Weights of a small GPT-style language model, trained from scratch on English Wikipedia.
Size: 15 layers, width 768, 12 heads of 64, MLP 3072 tanh GELU, vocabulary 13729, 118M parameters.
Architecture: LayerNorm before each block, learned positions.
Training: a variant of Adam for these matrices, 1029M tokens, 7851 steps.
MLP neurons of a small language model. Each row is named by its layer, matrix (down: output weights) and neuron, and shows model dimensions 384-639. Each number is 128 + 32 x the weight over its row's rms, rounded and kept within 0 to 255. Numbers have three digits each.
Before each neuron's rows, "fires before" lists the tokens most often just after its 100 highest values on Wikipedia text that the model never trained on.

fires before: "\n"
L2.down76:079157141105150106102192157118142200115133083138087079119093109064143148120086153135152082117174173126173125183159100154178099129137136119133153096095122102101126083055100153158209143123128111166093121100082157156125118163199127119167126131133134083054111104127101213100100146137105142152145176179181078092192083072136131114127096068110104096165096166093094119114209111130169147106098178135154137147122161154105108142171130124077105185160122181135075112128091127140105095145207136067111095133174121105159158111165122120073159115088120091181122086180105139096127145126138165172078204122104162138083156084098178112096116152086115096154069103094140160110097140137098167202137144142121175116121124132096162128065119150108113041195136138078155167090078121203182166103132187

fires before: "0", "1", "4", "2", "6"
L2.down206:131203124171108177087146113191126125142136041102080088183094120079194139129118107098144094130177109107133115149164135174112167077047092145143133172106135085094190143109069148172113112089114095120194155139135171155135107132147130180115127098172141137185125121157165168114070107173144115130139139164062077149143122057133142133149184149155144131160107120180119128092146126233053147159111194170154163139095133110166156103154115104129102143141120144105089137158086137121140117171108148153101116137183143169097121150144137133117162168074145120191190102191153114123155130110116158095119131143112097093170219094104152179138078104164075130114097077148135124177171164114144139179141148084114116099123133165105117170123098123125116094164122184116091110181121083143176183110111132

fires before: ".", " (", ") | ", " household"
L2.down1736:146173161094110151125162091114079166122168134104182138141155128186164104182137116123103095110140174141115165126084129149094150135106121153119102170125156134119147154060107148161139103090122120098144154150082121133158100145167087121142131133087168146171105151127142109125125135153102165159093145156088089064086116119152139114166152140126148086141139115151106127079141142159114136150123081145106136098125116094159143162125091060077124092132096175094112152118203146100040109152118155151136148137205101142138082147166113122155137126170115142131135150167154073147170181077162134138154123084175116150042115058132160182151113097107155104093138121107104113132077129110102091117158134080149132133083081110142127098125111092156105096136135149060124074158129121175132101140118124

fires before: "2", "\n\n", "1", " Al", "\n", "0"
L2.down1754:139153170104140174083166147149160152165172160117146058108128100076128131113081116173077129121156087161121092103143099095177151084205121131104156070109157154114121120137150111161161137131132106101133170160155157110142174099126113092147155140144142097111100152145069123122083148136128126158152136181179061121145138128149079106110125152113133178070136105113106115200137133085113189109088158087164146138198104115125106166150103143090140196139124081129124125124098110154201110136133154123133141092109154127087134117079138183134142090114072132117195103143145167132150122148082106129145055152132158112134138145109107129089118083084148200115133171148126098099156141174104144081092142141138123139156099154129143057132089152071134099148108109073097172147098161100174114133148055

fires before: "1", "2"
L2.down2285:068107070084135099125130149155111126132179082194122153183109090069085180173151168130133112148111104128142147087068109154158118143169155165095098093083125158108149101166151142095116160111163128122104155102155167134095118154117174107114115159181172161130123098179108067120151180156151107191167130172127128142102113165153104120129135112138096146133138134186100091121158157107224122133130127074127105144124126128088172160121113158088160090069157067140114140048197114089154116139152113088106121142091194110122111127158117149151150144168127152174173164130054161081122139174107142130103079173096113112149154152107146127148142104120088164161101161113105195099148105089080134124131125139138156136104138161120138078127108067073142164160158146090076162131141163116094154106091089

fires before: "\n", " medal – third", " |"
L2.down2970:168116157130155098106147101131093203144082142082102154187102104118116095071094150115146140147105083149159160138106144067107193080160107150115161138141100181112105170111105099169108085141121171141121120117109151135124126171120121131119157127157104142082130103169079163097119170145124112159098201161096049168143218127105133089141094078100188120100097095193124133087197099120075098068141153140147167120115160151057124098125147145110168139123148099134106076083043121155098093130166145147141112109115112121129142102113165086119138095137105176095119093130072123122148144214172165195129214087166173143129120052179091103150168161190066139210149168119071176142148137127107113148129089136087150142114086166147143073129111145114128120141074153075123146111102129143176163167104134

fires before: "1", "\n", " medal – first", " |", "2", "±"
L2.down2958:092130121139142158075154075118148107150162125160115076153174110119152152128088105144148160161115151092077164084156068145129112115172128142145146145206184134049110105135143108196098081173109140071150114102150144097139178130149123158138156118074144133119061142128146095157112141108105079090112132170135133097169116130105114125099116126106180138155078159109123082061150092111100064142135147116194148093134109152134151115165122148096127128130092103186080148093071206162165069126187154115139180164106134079148148133111130104181167125079120145163130112133117065115127144128098103083127125110137061126104103157154106187170117170110106124057121125159102136133098154215107157144157102120154147140124157168100116050109145144167119142142121059125088119104134117071142101107142166

fires before: "\n", "\n\n"
L2.down1802:130143121161128144135168129151073099125144164133117151163103144132148155102174142166134195097089094157122119100105115148154122109149182103100142149096153149148132126117122093120154188113142086116126134150160117206105139171144116133154129154132092096043155146105088117072134155080151154137092139208118150182173140123113122133172117110150137146144121153148114121173176168095145121154086150112186105164171121072152110103091163130117155170183158089115150167173124119140164096138155137198128176137129178128140125116172131156129179093172109184156144121115124171186128116141096095148105109088140148166153116068110105101130084038114182151152202097148130157157165083138054116142153156147102054131093095113106112110099145140116185123128178143191093111151064109113184152124095033

fires before: "\n", " % |", "|---|---|---|---|---|---|"
L2.down185:147155129132140107152145104130105134108146085116154102117117142116154130058124080122108113170231154137141087129127116179195113159108119091201146112099131099163068133072101162135107104135128089101126130111112131147156090115137125151134086129153089163109164095194106145121096089129099141077189184154115088105150126090121097127150137116126136099135146137107100135104162104143140200133141212136203140083122106120133121139169119083085122121173153128126103079123118079179123121166150113134134094130181118110124168089113179126117204059106144060120097183165157165134140146135119134180063175084166155112096188069210174163125073082163085119180098111142136180115112139166121160125137143099110144091120134095112120109115123148124114091149135117082137093124075111160139180160125133

fires before: " | ", "\n\n", ".", " |", " (", " "
L2.down1077:146140167135180148088114091109174069159134145104082093188108119104114151116102090130125110147176132108172130137142191069164089106083087121114106130083151115142134118124103098107128187056119107102147160168170049142142090180140119113159155113111140142117109136157121162133143123104134110140102132088137158075115146055152101057093146136115185146106133126214207131044125148149084156124158131080119171214116101092148101060157152107095090160149134112154119041129162110181139129143130212161117139080092103081157174144096138086079141114132118108128107089146157153157135097153113148144195116131159142083140157115098111124137121133136141077114135165148158129108147133085165100111135097107144118103133130092094131153120133093186098167138104146097176112107069098047171129156128173

fires before: "2", "1", "4"
L2.down1171:103164089155106191148149120107117139111127144118127119115134043109170144141138154080077125118127065141118131102147150137114105099104156132097119153135107179150151109132108170116101140127118144124111171117125148136144130164169115105166042129164149102083146106170170091107089126165161114164157110166071150147135087182086115109120154143133090149106115133196112102151161106197139176105167111123136113192136130121153076126121167115103164136190130136131109164050125082124103145067157117102118115089130149103116135120099130063131083119134134098127105184156077149141122160198145141133068145165116135195123133151137112121115082162132116189121167116052089114101132149192113122109124101120151126136130114123106167124179100150163139124175145111161086181154133045135156208109093029

fires before: "| ", "|  |"
L2.down555:177146120120096119122107099147144099104086106124204126148101113152181107158111138115095112157114170118147087155082156187130131117120131131121123150036108114167115142064163126111141138047158109103141101145133147146109147105131126148089080106102142175158202138111197134150078131114108145114173101090072087144143137125124133130145074102129161126164142127165095116058138115141125208159087153125113173106153112138142171132118091135134156116150095143184157109070178108139067143156131087159182119138115116136103067087130164151070142139144154095161113177111135128084159129101122129142122134128138130136107183122120140121096082084135099098181132088118149130103094158145100129152118164120132162125112158096120121114110131072116135106167118109119175070130138159107079114163081118

fires before: "1", "2", "\n", " ", " Song"
L2.down2690:154113121132158166116160115114099135197120140151123088092080033123174122186174124120118135115147169130168103149184117113205163101076116154170128094115130110097150153122093142083113161111141088150121168112085134083112153135144141146117141126075099149107171124121144126148153158179183168128119128175160195140134160139237169143148083106121132127105118157181108149076156174084103152196111098157153190160124150148122148136131154116144110141146150088125057107134158068082091125135103145120079112123110140085146123153152126132151171120077102086153166101152157156145084130141073227129108129114092129108161212098104092143139174090189083110096064132177081149126143179082092103152101108128135137144109164136110153080159133133144125094145152160172137092151124125191099106117157132

fires before: "1", "2"
L2.down1397:132161161147153146095076143126104091156104117160156119033155173140156125100164104090187104082096111145136104175153160137183121169133127131168119173134146202123071119134184154112133072102131168121122116113137176115114063144161103151094189190103131097120193139109129149136174122132081128134115126142172132109107135108156030096124105108148120169138200102040145142106145116163142130104072152076080099146163119129083098106146130128144101088096115118139189109116147132141145113116106119141116110030150116133091168121133105158145160123135140143118070107130081119072128149092137196073113129086119179120177082077126132171095152109111154136194103145169098172107126151133092122127114169126091134131109134128116146147109094118133168138118083141104148183031148118081148152134128130

fires before: "\n", "\n\n", "T", " C"
L2.down1606:135116090183187123075083105129076179165138066083120126153082088161077143154123168185147128139115173120176133119136117102106048131082140162135136155124088112125113114128150087157134161168165094130118128173148126084136134166169189138127182151121197153200116105109112108170196142107109148105141171111118142107113176139080149108147179123153164091138085180081078182151179115132114079123101102139196155127111193159120162141119120147139119183151157099087113178153124103091137134173100072117123120145184084157177133099138197150126132114099095124105104133159101147110135104145108123144106076099082157173064122093148122136179136180110115112128164116116227135143063133154106112196146121157141142102099109104152157116151103135120146100092113161089106098143156103153184135160122079

fires before: "1", "2"
L2.down2482:145176100127157118134104124143161150117105153081164069097092117114120184123119117074101123082153121114182117102096180078113134103148139158089130083143124170218132135114118124138121157122150193149118177128121143122067171116148160140131146122195129136159074138171123099114111131163171138115126107148143077097158137127139158147028089116101101137080127108063068113107170132109199198182132070067154150157164107130121177192109123153143109140163112118125177124060166104079149161125128140125116143050091110112114067127149132075122184109112103155139154164168101165091084118096158118093142110149122087145082209164106162072132124103127166168110087130101139143131104189126099146112150129101113140174097126152071161117115123131132089110126111085168109097087083193148124117126116109

fires before: "\n", " (", "\n\n", ": "
L2.down770:132138099149124139105108161123050186229094128135170160155103096163076162103202113093129111124147116122171160117140081105161174132052124190141113108184154156148088139060128197152133130136090121113161150162126182144143147212135183124130103146095188114151073118154128091122112132138131174121140137073070155072127156104104179100168194190138184134065115127128123132173116131166130105123119166133156124153097164134106120084097096110132188155125143146094129151138138072104101127115065163140145083158124170123096148160138190084094145195168147071163154094210148101115111060062172160090126204140125092147095122101126088134088110115124142054122166121130152137236103141151083073091093083112174152111098114163147068129122123172143107103166114119090214127187125127122116119118130101

fires before: "\n", " medal – first", "as"
L2.down1208:117143178127141104150150143122128174084118150130171098138119131082117118110086133124103095213191144178166108182131138152146123159080115108179121094106156123132113080084106193103097092122118118130162120117082124128151100122166129152146115106156058158138176051143075151094122152135136099063170184158084111118149110117121075119121122108109158084108119173155129150132158131098146181133124180151160142121113148134142129183144084113099114158140131134141078118123079111119103117141134159130121161138133135088134191059115177113120133073138145073158121102182150187168118178116119148160096216142146097135115150093186113162129086095152081138152112105073124174125141116152128192156113121161086157084115174119146133073110095177137106074136117122043144159127093089177156178170185147

fires before: ".", " (", ") | ", "–", " |", " pick"
L2.down1650:151129147167159112184125082104118110125120138095131133165110119189177141149092138134133116155135203180143084122096126141152127113136120147137064140141141058116116185089143110107098161137119108081082139153148168151101157120131117098139142185151146144161073141112124113154181162090098137177107093140078143118113194136169124071088128132133186096125050153176129123189044120076095164169108168117156144129074130115058182107082079125101111123172130124148095105165163115086173117152176167139052140173104094105148055129147163128143179200103137178167042150098116119119139089154131189124155111123107095100066075118099104123184117132151112181135128068132145061158165113080108104122100188144144112172158087135101162168105144111121114112144167131127193094059125124126146148106134166

fires before: " | ", ".", " |", " (", "; ", "2"
L2.down2054:093088176151198083190151168114136135140177172107113165158107132126148122045111098135110168148118147068122099091169136196143147178134121166080108059077103128097090155173114106105160162119097084104130077140132123135097143150169127108113100150164119097117174137124139125108107097103122154149127140135122175103129164114156128158092049150134108119135107079205112150093101166135056155066184118168084113103091150130163093120124212095134137173092118074250104085129061050111131123113164140167123136144100153107078169153172114122175122116156122174176097195112157133154181106118073105184142143130149119116126125096107130167113121155119141112118124137124113123199129151080073132104092104183178077173160119143095192137172111134142139088137113128100143188105092075164160100112137153

fires before: "1", "2", "0", "4", "7"
L2.down1488:128053130143136123122143120095116087168161069146148156132153123138115117162167023127115130141151091129179151127076118165152150099085149135145147106161075132218114117061139136119160107057078103143190189164127152157123168096151106144149111103125074094112169139170148173113169090130082122115139165132060115071132110109099096041124190150127146117141130095145171092046096105079116124122111125168070147141137158105107153092187175092155070089186098138142103128105098111124066182144109124127099131164155096061070165168113208089135138136095140082102140137141155142147075158141110123151163135150100181156134137120120145132194062118122134119124113111127087101144132157101112143122116128153125115157118110127178149114074069123139131053140112058189146114128090097071170119143110133

fires before: "\n\n", " footballer who"
L2.down1324:177082147081063125118109096139170154131085180126100149137092080143138171114076188117151109118142125106116131092144084087106132142169139130123114151129111134101138200121108120167084081140171131139162149154230140144143093153150051144142103131150162110120125148127127154180113145106189158180126119140161138172128128173104167128078162182203098144128186033172136173109144096048117142119104101129054062140161153145146144114118093085121144162112126124147119124085121091105154140071133146103135172165159132120137128135110122073152142123144124082095133092207129130128130102147171090103139120113212125144155109142114135135178169149098178131124132150177194161129135166119150088151146124112150124113165077109148111108109196127056094141141127178125099113110121114172116111140087174

fires before: "\n\n", "==", "| "
L2.down1858:159159145072098210116124168108087164162162114144167141097128114147080125142139144112172119117119104145059118099133163126118118133094163177140114157099163106096131128080122082154146068121114121085167208112166134090158094174137078152150123122124113129171162143147109195158128157162139145125094146087084156154174092105126078155204170148159119144186167117151070131050154146116137108101112099173041104149168131075122131082135153026100098134117133116093096131132138129164109094145096135112103119157114133095093163107057159115108118156107104073136177097139149161134112062129142201135150098105165167090098128157109166117203165132157116120118208107159144113115169183137119188151118105071086138090039103150096186146116144174171135089085164146132105073133111118122106153184110133

fires before: "\n\n", "\n"
L2.down432:164151101151114104156105139123110189101136096106139138143133109118150167137115107117193146108149075136187085102098103096134142143078131109108162182098161180140151133096112071119113073077148143178122137132184107115086112131114096148134106161125138123136176174152122134169117161120186120119104092134156113146100110142166129119114129122144100161168150136173168163086175102093034135105090162131104120171122119109123107195171110076138141162120102169132126094133148137119125131154126122040114179075126144131118152125113114103186151097088134127102127113154163156144198117171110126078161100174167185108085144096138104172186171121142122135123140105155179084135183126102134145111117135095089136111089134108082125111100155119121147125143154181105112118098115123100118155141077142

fires before: ".", " (", ") | "
L2.down204:166141150129088172134125142116098146124136150063136110060113115111180141145133111116136103154102129182121148123111101099144139159102152108136127111119121154119133116083165163124128147082140163147118133116151162138142127134118115099145122168081148127182086167128135080176101182113113152146100165130063121115134126185098078088129123180096107079140080128156105132138177169136157094141111059172122088147122149074115144138129067161105172130134103125108118169098155111128131087137145081143122173139197153124119116127129117041197233107137080129105126206161178083122150168094178130084183135132152145166117104072138144123054094123146166112080134108107110138121120138100077142111145167111132122123157104167167177109139153050110068171081143154102067105157093145110159134141114092

fires before: "2", "1", "um", "ing", " medal – first"
L2.down1132:137106146108134165137121121132182105140139070094106167163091087067161150136100099129120097171186091106132121161147143140141179091131109134091086113103132122142149133082129122127155134115114125129136192165103137160090105097114156112114146141136147189126103116131089131122134147136117107115136144118075093138185160034109138120155168108124112142136110109100091108067164114142145204117099184125160143127049091163126149145142103111151163116186104163154152130078144157139112114177086155166147101124120173131098134170084141131127100141122130149164148177151149118160114107094086193131171147157100089156115122118135121126144125065072117095085128081165097121130114156130140153085138105168104137162134125124080142087130117053180121162184093128101171114104066157105095163088137102

fires before: "1", "2"
L2.down111:113113057091124145182094097107107126121107130177087190057133118154172146139124113124126086165156147157180083170101114158132070124205140152128151117111168157149137127085157146101138131120109103091084087115180194049073118136168122128142101084114132170230147112115158131111112140082128141118136103122074143150115115108127134081108097105148160144109145134099128121084169124135065163114123084156124137111104203167125133151080094133140142146128167172094185175113130117174115125148055129160147131065174162104194078145164150167090137118093112132136110125105119113103134093054163126105136105118087120132131164153138134088132202135144107112120143167152136155126138171108186100121139063142076088149144122151134133117150145116146111105136134143132125132140071138078117100115141110

fires before: "\n", "\n\n"
L2.down294:117138144103130161162097088142116109083133139043154153108123133137135158140078138122095106106151163097142121172096144088116098126056149147136148153160075138126113156091106142097192146154131143110177175199129159101076093130143115148099123148161178153140152112117191198141117119103144133091144137119083150097073166126156101014094142103109176121143180119111108166145097084106071134126164174098086142182091125147141113175082103122099110107169139092102061068194107105133065147126117125140208159089110126125173060088116149116120173136073063130139128142128148142148166122154126135088147150111184157136123158139123102156146047074151093105123112119158155151164159104058138158213085142151173095150083154056137086160128111145046156154131183176108083127116138076140105119148129147